{"n_layer": 8, "d_model": 256, "n_head": 6, "n_kv_head": 6, "head_dim": 64, "d_mlp": 1024, "vocab_size": 8192, "activation": "geglu", "norm": "rmsnorm", "norm_place": "peri", "norm_eps": 1e-06, "positions": "rope", "rope_base": 81900.0, "rope_fraction": 1.0, "qk_norm": false, "attn_scale": 0.125, "bias": "none", "tie_embeddings": true, "parallel_block": false, "extras": ["capped logits"], "init": "uniform", "init_std_qkv": 0.0252, "init_std_o": 0.00514, "init_std_up": 0.0252, "init_std_down": 0.00315, "init_out_by_depth": true, "optimizer": "adam_variant", "lr": 0.00122, "beta1": 0.9, "beta2": 0.95, "weight_decay": 0.23, "lr_head": 0.0117, "grad_clip": 0.5, "warmup_steps": 217, "schedule": "wsd", "decay_fraction": 1.0, "decay_shape": "pow", "final_lr_fraction": 0.1, "batch_tokens": 131072, "seq_len": 512, "doc_mask": true, "train_tokens": 868100000, "steps": 6624, "dataset": "wikipedia_en"}
MLP neurons of a small language model. Each row is named by its layer, matrix (gate and up: input weights) and neuron, and shows model dimensions 128-255. Each number is 128 + 32 x the weight over its row's rms, rounded and kept within 0 to 255. Numbers have three digits each. A neuron's up and down rows have the sign that makes its largest values positive.
A block is one neuron, or neurons of one layer that tend to fire together. After each block is what it responds to, as a language model described it from the Wikipedia text at the highest values.

L2.gate1017:090107118158152107114101148137150099081125100133046096143111127110190117132192071086118142083077089167146134101128189108175153089073092141159111152170113162111096133119056127120104082163066121137165137142208154104104122097088109105131152150059093111094158132161103100173110189139110127146150141127161134115119156119124092114194062129150121156164091189130171200102177111130130134139138
L2.up1017:085173145194128130146123122144149106148110035209131144153167119078167127142159134084121118101133169167133139109172145130122126085152136116111108119153157114088123137101130136142106075128095138144034142115121084129122135108198164155097118153136130063099129157155133132153127155095117135174153154153096168134174117139117172098164084154113075157190131108170144082144059135147048184096150
Responds to: Coordinating words, mostly "and" and sometimes "or", "&", "|" or commas, that link parallel items in lists and pairs, as in "Constantine in the West and Licinius", "6- or 7-segmented", "Long & Chen".

L4.gate60:100136171145124087179119146124173115116166130131151142077133105080125153134136162141082139085122142182146105109122098141103116135136087196129113111121085101100119137155101134070141125089201048085164126107058111165101101138091080107138163046159133193153180140121113126130143176106163172160152136112088105168030101147132169109170160164179134093173090161164143129145083109133144105102200
L4.up60:127153146117125130105071153137139120126160097146114123120127173129156103134208120140165150095068135168150095129102077111094116110128115093130172110203104130079064119137117117117177139148091116105163154157156127191148107125135135173127070117084142170101104132109150178090123137156142110121146098136106148075073190132101152116133097084147152207066071126097076086107108089165124135133122
L4.gate74:120123137164157153130142170167085132170089165151091089127149150071119171132142121144150072113153063175133079099045117056105092162114076184099146184128142159120106092182137110123118085099182103123178140081135063085033129185171099167156178164094117181176121129108113172084121104105161167109123118148156102162074064153120090138107063100105162114143064091102113099135118140107127086136119
L4.up74:169105100128143221149149152108148113146094204130099136097148094115111099148126109148136117097115110179095110175126059122107166105096066094107106129140103142125177120140160126124112119187080133127108144107127114100073169156132142133129141182107098140082137121090157156140098134162184131094107149090170163092064103121131196157125083084159119131067088108152136110111032145128167143153104
L4.gate139:112118155069119128097090092079166112109079113125169104125069128185168092131163113097032101119119132133096137149114136112102150135130123112125187129154124143067105101132087113089156124061146122154123166115109101110076117080150107122123126161099186126117127119112126089109162154136093109122136144133113143063129168138160103157155103070145134143116174099154179162107094130123093114118100
L4.up139:106142085110146114110118157101127130126136123180101138090159161083160142122100172118159154108165088109183112155137157126142138176125175127131160097169114106121192113119081160123158040119094163135134099113118082160139128104167171090116077100129102142166104086099127133112147083097155140131100080110126159093152105124163157098149162115120072190104121140142161135045069155129094148053128
L4.gate147:100098102127142179170117069151136154133156169114157082146134098132114099159152149159087126075116101150133096103096168120135076119165082136166127092118140172102037160122178091147118121104163084124174110143089148147118123137118131108158125141172103198187193170163120125124042149159118110151153070070081133155103097161146140172083124187159145101086124105103081086110094113152165133100133
L4.up147:075139056134189142091033106121179158165117169141142113148119074094094146158114142127096128160093128165137109064064156131119111163090102122163118154126130149130115140116139130128104090143166150099144146162125087144077126144127146165113187188122083149072102143113090110143099099114109071172093088153133111145126112092119124141173175160126117169115190116109063162084118127153131138202096
L4.gate205:126148133139149118131072107080136171152106123108112122101139110140073135132172127148177114118173144138097149148162139147092140099173076128116131075129130216166150127148068129172097096131133116143122195162152136106147172120143122177101110172112158102103029158075143077132149107149120121192095118164109116086155113170127139145114189138161074165131126114207089098119161097138164151089105
L4.up205:149129137129130158149124114114190105051177148118087166111112137141129116140151163088118117106082159159141109105105194172119100084112146132168135091070129143138120036101174184178141143091128149089103130203136152106168154138157117129100136095115164140160129132074082097102166158120151190171193125169079128117084190145171139145158110122135148059134240156167121116157134091115158134110141
L4.gate591:112087123092105154152121107123141138135143121138109077116166157114099109163140082087122119180096111193147133131104149167158092111123125054137086128143145138148114163179110128093115033127136138103098136117146130113185172107179160036169148099090144157151171177148122166120095098115189183161136051147145180116089174199122122194121171132111107119154108155151096115158130094111170176134135
L4.up591:109178066170143068095168084099152097110099151120150134075083118113183204135126177111110160128097128076116145122161133127062199143107133126155171125154141112104125130165130139099198166117151074120116107114129127116181126160120104077189135145133099126114121089137133136120094102154068124145159181103113156104130144169144166084155134083186114137166124141133176150034154053182161158198171
L4.gate701:159099147123149170133168123128108111146112173179158153127198157092169108061115088172147119079071111158134118173147108097117127089164051167171187170170111143127110141206105180116157153180120109186158150198143098132128146176115128102133161155103116189178130128161067101160168139179119096121154176129104092188136084138076085130149107094182146131181130142097096132181101125121084090148149
L4.up701:126132144142132123098115128140111126136115143092121116102110108111132143108120124187133120053152134150119133080145090172134152110136110181137162084184188083150131114183117125129045129088176105130088177093125112109134131128094080116062141123145102164161133148104115165108135124138141143145063126125148138130145209126060153139141126077119140130064151110151127118214165160162157136090090
L4.gate752:142119122153149145177122112124111109255118056093128162196087236090111141090147177108114108120090098163091141153147122141118143063152077150079112080114123170124129119111168170118124139138127086130134190148131136120199189176133173131149086159098121108125107107076106146113074188186110080173136182089153111166150152103111080088170102128164144095142150115112133135167168107155104137185130
L4.up752:187134108125092137166112117154135167146121113082097120135115086161059116158144086078111159139125122134139131138110116179112105143174092105081114112148176083121139174142215146125134133182117151148120143163056143087156127150102062153159096144117111123162172149148179155188120128176091185138085069114134121172165092127147122102131115163109130076183185136122086110151150081136166099177150
L4.gate757:079082095141140113167085090148107130092149090098101086118094115100057102094164172155185097064132097169152112087148181128143137164155097164133151097145108179128100118145118064116081091096129083171133086115134080109137120043194146065104128144065135146151066122108109132085113160145155134159169110155146112106103129118078106183137144120160105113152123118089117106163097123148156112131154
L4.up757:143060063104228109095111131104125198160162129113137174164120116094117096091208214114090140143104142190158095108146178125126124089094151153121150130092136134087102118120158141130083137143195113106129177143118110101164117120116162112137091080112092143104131070127110127165135107125118118095188108083076139075094100095048147095102155139111157059158159129101126159157096130126151126094077
L4.gate816:122145157193115138081139113164157105162145134142093128131083153078143137117096111164176101125136085156094120147128113144136148115144089189181088065117122123144129155187124179133136121116096062127107090084165119147114118135189126104151173158159123156105101087103129167130166107137093133133200116129112107127114106133070153173108143074168106140153109086094133134093114121104184033117122
L4.up816:116089166157158113095105083137090102143156126141098127106123083113154098130155116137145180136145127065165118207131101210121151175112135186100153100133163095160169134126111108113057164080131120106194160118138140162159135166121151130133124108070131165118163112084161120135098096112075142150121114158132096152138134131124084096063136099128146151110123164109207162104103167132177125108153
L4.gate842:132144115130156135126089166098164139178149171159118129124127067068194137048131170156090126089178152123103141101162154127082177153107114133129145091090179110138110096171069081152117131167141116139108088126144123114078173167134136152104098141151123076139211119111090158110090160172135117148072040103137157142119163160134156117212094163139094098163125089112125150135145084148094110136104
L4.up842:071156112100107131136097088093066091109096121163096133193132141112066102076121167133175119071182173171089130143101085075167140085133169200092116148135109137175129159111138142169101131171052061165130115175168123134090115134112054133093180124113059160159151112126126158104148115078140132080107161167126128113109130094129159109175102128125085146160160144151149152165092139166088132113134
L4.gate873:085099102140144139141143114093115165146089111073100096130146145139103104126088138201115093148118075111168151165123163137144152088176148124152140144081089139118091117154131199102043150133140155175148145110161147177173129086143137110083131156110156101164146146112158145081094188125136134132129156102202150105138069180149064124147126113102116153125171084104130102177088165190117060114101
L4.up873:127157134100088108086120137138133221129052140137137102154115159148090112121134117178176180115124080094117108143214105092099111143135098179107150167119082140093151124071143134107159139083148127107146126138140144149077087088150125132144173107119113143169143117156120102141173067147114110166113147194083168140055147062114155138103123137143115152095171127081107131167101127178087051154167
L4.gate880:099108080121135169141099059149137117148189085116133129080065048071067065172145145094116087107162152099088177157158153115129139163142150139134123152142110147133123162130114115135114069067094072144095175188091157185159187116120207140156146127106079159125115110067127107120110172110103111151133092099098168103152084160166179154141140092151130152161137071138145141126144103097134095127114
L4.up880:142125122130138174151213086127137115123174123170163120138137136125063136173097138139123119120140053184116120109131045180091139167135171139150100108129172165151120139113127146122086111116142122121088155161119149140155163170179183160199163168145114025092121067097066122158108109169071116058087127124167148101136136126129120115138187106164147125144121121128113128127112143126184153134155
L4.gate886:108153136195140173182139126139105102131121085149080132089063144102098080095152134105149165098146128120154181127174126155148171149168164142102147149146121192134121151134175153114116074135156116150131086145074126145109163130184156080158136159112120191141138130118113133100048066094170135153152100142159130116082046101171102154128133073112155119129115165150129143108142138179118083140087
L4.up886:108099129145155113161105143100152134157180186132092103081170143152125083118152117136152156066134181132135176122126124137138135114127106104144167132141170164112140154061089143119067155149140152095133181152112077156112092184156121106112095140128077103154186168109122097163134209084119098158127158148141084154093095171158097138148155098090113153108109182149112113173115156120200171127174
L4.gate961:066129117157165087141115114151078092191184210154110182152122165050077142136145193106167182110142141131162144161128076155172095127114151171098146139154126157165157123131114140081156123103115136101124105138146150134141115106077096115065193156158118139091098165117172111136107171164173181151147158065083148168166128097069048190154134114109079135167079111055133175152097119183167086077144
L4.up961:134170136167113111144134076131134146161139130181128143119055148122104060105153103143172136112133153199099098178160094149155099098078140135068139125136141158133165172112130132129109117121172108072110129189196083100175076121075145162125118132164143138140189110092098113117117192088180191116174119161090094139059117096108088140121098150090084109113147137126147135091163072164164178191124
L4.gate964:088096122149199129115200127071122119143164116202154163061147118081211096086125098131127193094146157125107148084103052152161104138165135150125185092141114142148131153170140195120142140113126138112129094165122103077088148155162167146109129158158033131185119135085040176146181101142134161114110158142116130192112124111133126153140131083143129083124112117077126093149134152147085146106098
L4.up964:112147091167154123183090139092091150150117132152113204134137128067108197096198197091091153142132158093119152166120121086131139096072148116124144165139069147100120093115111121096180123111122109162146164147074080099095173138099095091086131165076107141101144167100158182105135127124117067079136122119100112092134171130149136131140150110134147159151122158151103121118095101179108113132164
Responds to: Opening quotation marks or parentheses that begin a title or name, mostly song titles in track-list tables, e.g. "Lose Your Head" and (County of Norfolk).

L2.gate120:083177061198145155137127099163108104098157146132200111135139135066154125094135111136140138113112130138116182102128157143141113135147097169123184140089082097152144120088042136120170101124117102092173113153112175130111139189137134161138186123134140080141137113128107106099128116121141098162100106060130175142155061212125104090159146117187139143098180109159161157154124096082115172187114
L2.up120:136110102160134136164148113149136176102107137113147087159112171140204127096099119134128123140138138147137077105128108139145149140153100157107144181124196175108113121122096119132099113134125176140111174102106119152118175161141098173168151138165137156109144054066135174112098156137076148127126158134137107117201078151122121079104150160122114187113106139170170179136192101144113145157101
Responds to: Forms of "be" and linking verbs (was, were, been, is, became, remained) right after a subject or auxiliary, often starting a passive, e.g. "was born", "has been assigned".

L4.gate1:068120072181171088110127065092100119155125109094084173101110210140176132164143129106134100106127164103127166124131057156099155149152118129143141079101104144092145161096104186121150063144104132121125138106167059114098188072115157149152198153139155164141194106124156146069074119151123146156127107188165125093120130151130129151195153121149093078112107109098127133151157078165164107187152
L4.up1:154049132125162124131181073144081143084093133149156158075176136138125118104142161194155142119084131137136131199114135105115134108124076155141048143171092110142117139124118105161135158176176122136131082175115132105091131124104116163161082161144144108149106126161096145148098143114083157076133149099132080108085126133145105101146150160179105085150127170111104213104205152164106077129091
L4.gate97:137144105136128098110164114124077161125133129103069132109100117104141153161124081155057109145084154126122197136186151119092146093206101149198154105124104130126109165135053137104113146111143125094064068076146141088067113116129172127089083123084155081129132134123155165073130156102148075130103123108152170067098091129195175084155161134059211087171104118069090121114111107122121105181122
L4.up97:120071115060142064081141081091162161130145096119207146113163157129135145084136112119139148118100147126118160103126145102146163132148183142133093181150089105103197133157121136132169121140185155138142089127168128134126126117093191095147146111087175151105133117101116125159116179195141141078103135156136125138130065159131152137194106148143108117137141113164127151160056114156103145176157
L4.gate116:094171109145097182175148196184117144127114145183139137187108093099171127140188106074155115156068165159137139169164123102134105139133174175195108113146128144090067204145102127086171141190132131158123064122156208148109153172122125082139160132131115165108160089126082093104090035094137105185134129166179108118129163095101108114122156169179123145137157180136131112152065090197133071157117
L4.up116:100121156156105186094131112068109104095109111088093136161146141086162110160158101130119058131151163102168130112113160149118156150173087156102162070144117150140188206159089109094163099156073150128148145111179118133089102128142116134145104145120124124087196088158091143077142114199140150149135121076173135114146136147130085137123150049132102098123114111156126140101205088106156084155189
L4.gate126:049146139211119121147157103163117127132122176065127097120077135101139115142184188115156066121159151148141118132125067146146158148163165211119129190106099121112126151110140123154162115096099153077183089095161136165089145167164134127092140144118092130069185085094169088108129135128134178155101101126186126153132121117115123100129167157066099073134171085129103133181110111206130136169097
L4.up126:101115062127169104114196123186183192177141134096137172159129121136153121086117192098087115101117124159118118136110135117179119169117167114145124096175037150094164067098106100130179087133116147197114133183132098155100150102097104102156129172104134157155156152145138163123099114088100099117103137106134095092128117154171154135146151172145151204168142099076121113138126142117084175098147
L4.gate127:083198119174117059133142179128127159161099090106101154046131106136164179116138064168134129102152085076056107095173170131077142118154128124199170135147160096134123147182140120126099155145144175033149123163133107136174168100095150135124100128125107150123180037069153129124131130104099069133122144110119189169159117129160123140126106161124121101219161112117159127076098159152066133144130
L4.up127:116130138147129159144129092098142101128149097130096086111154066137095157126127129123158153155129134098169061139160099152142138122158201150098104079169098130114138169092134182175180095139136096190100116090093125133104105154122105126146183127159118093126108086139093083117108175184099160093096148140133002116129092106090140107229111156068103133141197204167133060176136148075116155115147
L4.gate172:061161111115167166127082163201150136121131082109108108082179213143152155106181113134149077160183124120122134102147145133068189114167074177169133084146088142129181114095120106129142117132171128066113060131156089134170097098071189103152113087124140103129124131142092124079103157101204123134087174107112164111136146124108138134169045119132062122147169119144105129117101156127140111088141
L4.up172:119072217167128108113179117122099184171105124134131122141143130172152169190118149165085134076110105091132068117171148130082123126086123161167099086115186076122158114132137177114094159110151146072126076150139126079098141148091150095104096154183123095184084059107073174107122094138086150142149097161091130151149113119082110154099113128127126102168130163122149199124097130094071107135133
L4.gate175:109067107179129130183138102145114072171101118133108092100117066125115149111193144131122132072121142117121106147135089123090148114099094120167111083149136135178057184128142156107150171109159161136129156138182141170090116147120149104101128105108101135156133108109085124082119170122118146255192128139069130099082125164106153122165151141157045126110113154137130124098134113142126109109109
L4.up175:126112102128148145155092178132141161114179121105148120156144155028157155197072139128072115108042109134119116118098117122135143154122118157122084033163104121120117148146083091109114082192131109056145097157183148123142155190111119077184103128146082150165146117148149085143061142129100093163103119128125121144116131162108131142109153140183125163111091117116098194147163128129079140111158
L4.gate236:091119102145131114163086094106085111124153090133118108165085190083092159107148156163196125115138167135151175133094093094164132127138158123121129100121109229108026092159059171094137157102090140138108112125086111106121092149128188122160166153136122160092164118090128066109097144151113144135150119095212078119108103189092121126183158117153140115128119175091144163089058110157126089154168
L4.up236:069152117103105140129153092170143129072079176119104068165128152099191156144094140140188137130078114074146155189160032097135101081132102096176101131177101121079116153161084098091128119180169112104104139141143163160143090159094185128136176100099102142135094069102098081141067101129079156083145132107101153137118114101136143147043092143124112170128188166112133171193137144169100122128099
L4.gate251:135096068123173098143097139121084173185200127135118095127106154093114123121148123119220075070075133128110125109148145111142186131121073127162109113128154200092119166139121085179190117143120079189124107089077068180091215125127166074114143065106161115164102116118129133135158163171112176138112123119137163155120122158127144125117133154160163116184149115143128182147089102073127101122101
L4.up251:105124117050095152076086114132064136130188169110155098151168177149183134120112101149136134091091163144150112132080148115083080102107148162077149106223095121121104189163165177183104143185150126180085156145125055078082171136118112116143153162116134105102097137086126132142126136126177179133069130158116145185129082171110172104158164133192114140140130150141137124172107138098168121121168
L4.gate353:130087140075197144087097091135150126140111112128091182108057154151116107143125125163123089132092170138150079113091056161096121204119098176136079082160097149120111172151129158125092122089137132070155047177145119095139154098132170090113100124127119147097113114104135207120088120127112148063152096101131136110157177102092081160082149148138134065162122117092106150145137135207138105153120
L4.up353:150079178093161136122085163134129134057127128140168092127053079130213058129112117089120178079144169100088120106179135146145117137142120131101154089078140204094131131165132125093112115128103128202125106178140180126127155100174155093119158125106149105182148152091134109180065133126072151158110143171116101076148128154152123091132068101121141092100180146125095107165195074125142132095169
L4.gate429:182126118121168121115066113095099164064159130155097152168113123133050079153152105168167146100111138157154136106099142105084131128142185094139140133128128147162100095180117087132133096118152100101154177125120067077144164098144119116116090156146173102150103127098098138149083175137096164173184051139150091119092156112083094180134156104122175083089131158156095109133121105120115119161147
L4.up429:179101152147158176110168105154124137189162124122190127152177126070165201133142121207124155091093105178127099140113108127090133138139032161091115087134144097115170168140152116150143105104138075153109064139117080109169179115118183083118150128196130137214120149129162162106104172142114079168157146176159180096179073086181117092117168112159133117142153073136108127137138109107119095129080
L4.gate585:050077123161094132166146115111131121171143073125127146183169178125135067106127122107143096100092141095053071142143134043189137088180167122165117145080080129083161115104136155118136107122179124076075126105165169174128126087160150137101086119151127085167144141200166183095129149115140112098163079092139116082088101123127111130148124196119117140125128102206113121153161100112095139074149
L4.up585:142103126084163211106151083125097137139174124129120143125156109129085134143087130200098141165157146117144075097133137118150183156133104174152073136132097131110101156166120160128141124149139144190081137144144173141057088131139097174118128086124166104136120089122092160074152098107133145154186140139110113071124098141142158093130205178151109054097138134095124144091154138111140124125186
L4.gate817:053135123122090120113119163193142130112113119133179163087170124140127103141100156135130145117108129118207132081139098084136115073089118129144061094158135094118071175151100084070106111127205124131142121109192086151124120113148162137139107127124094096137123177154150150108112091146152102176119179077079148147115084135162188093183115130148162081120157096113111202104110114140086159153130
L4.up817:096163137098089147154138149124092109151131124115184112147135141077134153116088158115161157155115140141154149152121136120141127175107126096131207145113197115125136145160112123129105073061106131120127144091117135141136142082122124181107101089147147139143148137103155118042145130169157107131144079104106128071162130121136106100125050147094096160094138110150120189187146171163174186075061
L4.gate837:104113123189171165063109119139153185130127155088103095146125154103113149141144148161153146097055135124170161111133074116055152108177139169148150083105131131129093207105126151122108117113119123117126125121100130156115140084110097124150148115098172146142117206114106117097129124133159155210155107121131128076145133118136110154173138104209145166170089099036108061099145118113162092101169
L4.up837:057144125126090131132094103192098043141101093067153113147091118080155133111126082143148117102054221125127142153120139076140119139104178137160148116178127174112123196114153124112140118139150115131104128138145118153116157130106166188159143084109108194136153175124172138118098089158147090152139116146150103141144133169150155096137130118146108130116170084109148139100125134181161064125055
L4.gate848:145076189126157112107127179128135120121120124081114149114126125145152109170126117134156142118118206143070118119131115170150139136163117127124124102127084096162119129143084118075062127099150159086146202147187186146102157073188173044127131139146115080103094104124106130078158109056130066136177116199171113111158206098079143147162186121111118110111078182104150091131127093118134133101154
L4.up848:131155117122100072118165185158131111122095141177155147164120143127138132134215085121115130090095129128134109177136126143134107168111129186162142108133138123128115255108181104124142098128180158144108095124182158112128156127101149118107099075172115099180118134134138091144118095117151146135145128180141110131187134155111090155108116137145117096118085098108132160077135082137134088147109
L4.gate921:132089171144075146146155164090133122152112110100181184087176148131148143137175091137140144160100115171179073121115117143146173065183107114077094145092100202122136187116143104133159096134134122068157127142176096167112127107181109076096067141115100123206122090155142130172110092176133109096124098151167142122105137108151140114103141119148084115147129038124097132080101160190115103109168
L4.up921:076163144104101113126134092086138140129176171145131201100046156141137143141101111132150161088093139098087137167164121142142150097161115162131158074111097150149156102143094128162119119177124133155103142183115107095135178098114136108124119127177163130138119127155134168118134171091027126080133103140121145133101144135089154091113149125123086157167134132098117128132092084206211191170094
Responds to: Words right before an expected proper name or title, chiefly list joiners (and, or, commas) and nouns such as film, book, song.

L3.gate414:147082146158158117110120151096105128120151126148138100125143046049159093163111132066189173083110086161128121199127160126125109073117119128154127107093211150147045100137114104104100198161069129169118168119162121134126162153149090112169134162155136156158146115120093152141074177114094164185132144137086156156084072132115132139111120161105174107140192170151138117158139115089112123099145
L3.up414:135122106074121173166116126090116080166122105187123099138096109129169117157137178157167115155107042111114096073126137105168095171142096161097088146147132202104149145148106092096161093202129123159146137141173110044124153151179133165084102081163102104105125159121096171163151139149141111107095131137102096148090076101143084111115089128155175139148136190103098096149090071153101104088135
L3.gate499:179122158137145167132152154099149146127116133154128142119142110121218128091132112130084129165052116162161138114185144171111184188161106112175149100131132113128149090106118191108072147126155094119120164145108185131116140179080123126139131188159091141122089137125113114175086084134117079184128122164144158098063129165084119154067104108141157139144114119165113139122140129180114111086127
L3.up499:114107085131170116136126107166119146157172110128139122094134096198103142079047156114126099150107129135155116075115106129160134091181083150196092092145135139112104119140205155160135134071109125099095119168144122109130158106125128136070107091181172138155071098173141158148102150048104141126142175074089112201116101144122165131094086136139125080094106120169085148117110157165216144135095
L3.gate916:133100146134129103138091170163092163091115160106191142186046162133123163151146146185110153092129100149126134128151110110073115115173158139136135116137155204167142156130099174104124107062125117127205210145143112039102175136119151151125126147079142184112119136130137096114068107115152150174145127121115143100121106135116155088144104098124150138072119157138140101151099135184179116147152
L3.up916:140130175168108126143122157153016128175090149107126132102088133140129158147163117130066162106139126124055138125097119149147080103121080149138151072149123143150103161088172145102117119141183153087094174147167167134132109104159154089103146145104119090145117145114055154081118172112128113156113152140089092137156106063134137162147078144187134117145133169132112147135137118092132114099117
L3.gate976:160077109181145134089122176074148128112114178125101095099087136128195085102154195158160131081094134181131120096095115097094197129173143102132096070158123247163140147091129144109105139155157165142068115131171103160108148156144149149124147138202122125122100105113094143127096131107112139139146154113151147078108136106114130166107137103099155095083144133148082145152089090110140064140192
L3.up976:162103161162154105146096134125127114162145140112180162099062142049123123158089144131124139127110114140118115192196063102159171178148015112114138141146112137096115139171044109119120111121085094160174169138138209124142146118123159101056110136093138136148085140137166126109125081147151107167124148114167169124184113090146125142116152107079140152114134072161134155132084155145125131170082
Responds to: Opening quotation marks that begin a song, single or other work title, mostly in music articles, such as "The Last Waltz" or "Sex Cymbal"; weaker on "to", "i", "/" in other contexts.

L3.gate96:094073152147185131134120162136150182168167142139121121089166136124145146116146153167083176067111092149140146160148088131162086112144107117145150126090143090090062099150117125165108145170136151114127119124162131133109168149146094164127166066177089076173159108151094140123121123169124103082120076144157155094136120116120125127160119146169075167172103084107128090100091048081144048085099
L3.up96:138089101138196123114144153127124170121100109050064120040162103087164113122163108157083144082101113112101129095126158084098182140120118148187127075122107080118091145092134135139120132096106140127200146163100129120126111097080142104161143152191185137153206118129118053116105134120123107064104086122085108118135131062108214116139083131144097159138139165134169157120087122110119132136142
L3.gate252:105117075156173126174106179167140110094098159160179119177124121120154127106113201169112168088099118141148094127156142112135149167179071108112106137145116174163142128069095126123155148087151156146215092182109158149148137211129099069171178142097140139155101146162157109125132170140089120117154168111122108106124137110171091190187090111149123097102128200112137126136108157111075096171100
L3.up252:125157147139102142088118076152180121190148130097114131110154130184186124154072146157066178107068110141084145169123142158130115124131074183116100075150162121176165163163089158105169088124166098170111153159151171142064112141166123145162164164111135137108179090156162073112060163143110111216079105179136135155177179098124141113148138119085137099128174123170169138154207120087064100143158
L3.gate601:151066083198095136141157151103101133145110178109119125197128178117150163163136124184191128125084150151176104156188117134119141138125114135106098079180106141153105138082131158069128149113148067129105071106128188073087167156111182112117188109104128125144172098099076138128137165126107168142155109113135126103166122056157112118119139097175137072188140190111173113092135106095075114174143
L3.up601:133107125163147077110130155093133138120130148135159098121106074165125164136115103144118094069136160143098124135170163159164107119160123093075137076138067118126058146141089155071134196100088185143127180134137150086023105112127183116156157117141152118155097075171076116184051159138114080177126074090148134161082155146128065116100105131100151122111113067145159115154078127073114078154127
L3.gate683:091112178170134099149120126185075126108118110127078068055033126109152159180131148168115115094174110173104095073101084129155080135133125177139104126065121146131159135139106169102110145120134171123067172172206189124102181137075142142149140100130156116135120122103088122153087144098162106166130087109076144113094187150059100117102154107162109123139097116133120106158165092060120108114115
L3.up683:129053153206126141134103099141139136098135061034089123182135168173101108191124117131079091179080164114125159137120126174168110101084125162102146115102120127127115126141108099146120126150091064182135158148162082157162117174153123138161145090136196150127135087112090091107095188139166111134133123095039049124085123140101116096121101129166135118130125151119166114116078112150120140147169
Responds to: The conjunction and (sometimes or, while) joining a second item or clause after a long first conjunct, e.g. "mountaineer and guide", "debut album … and went".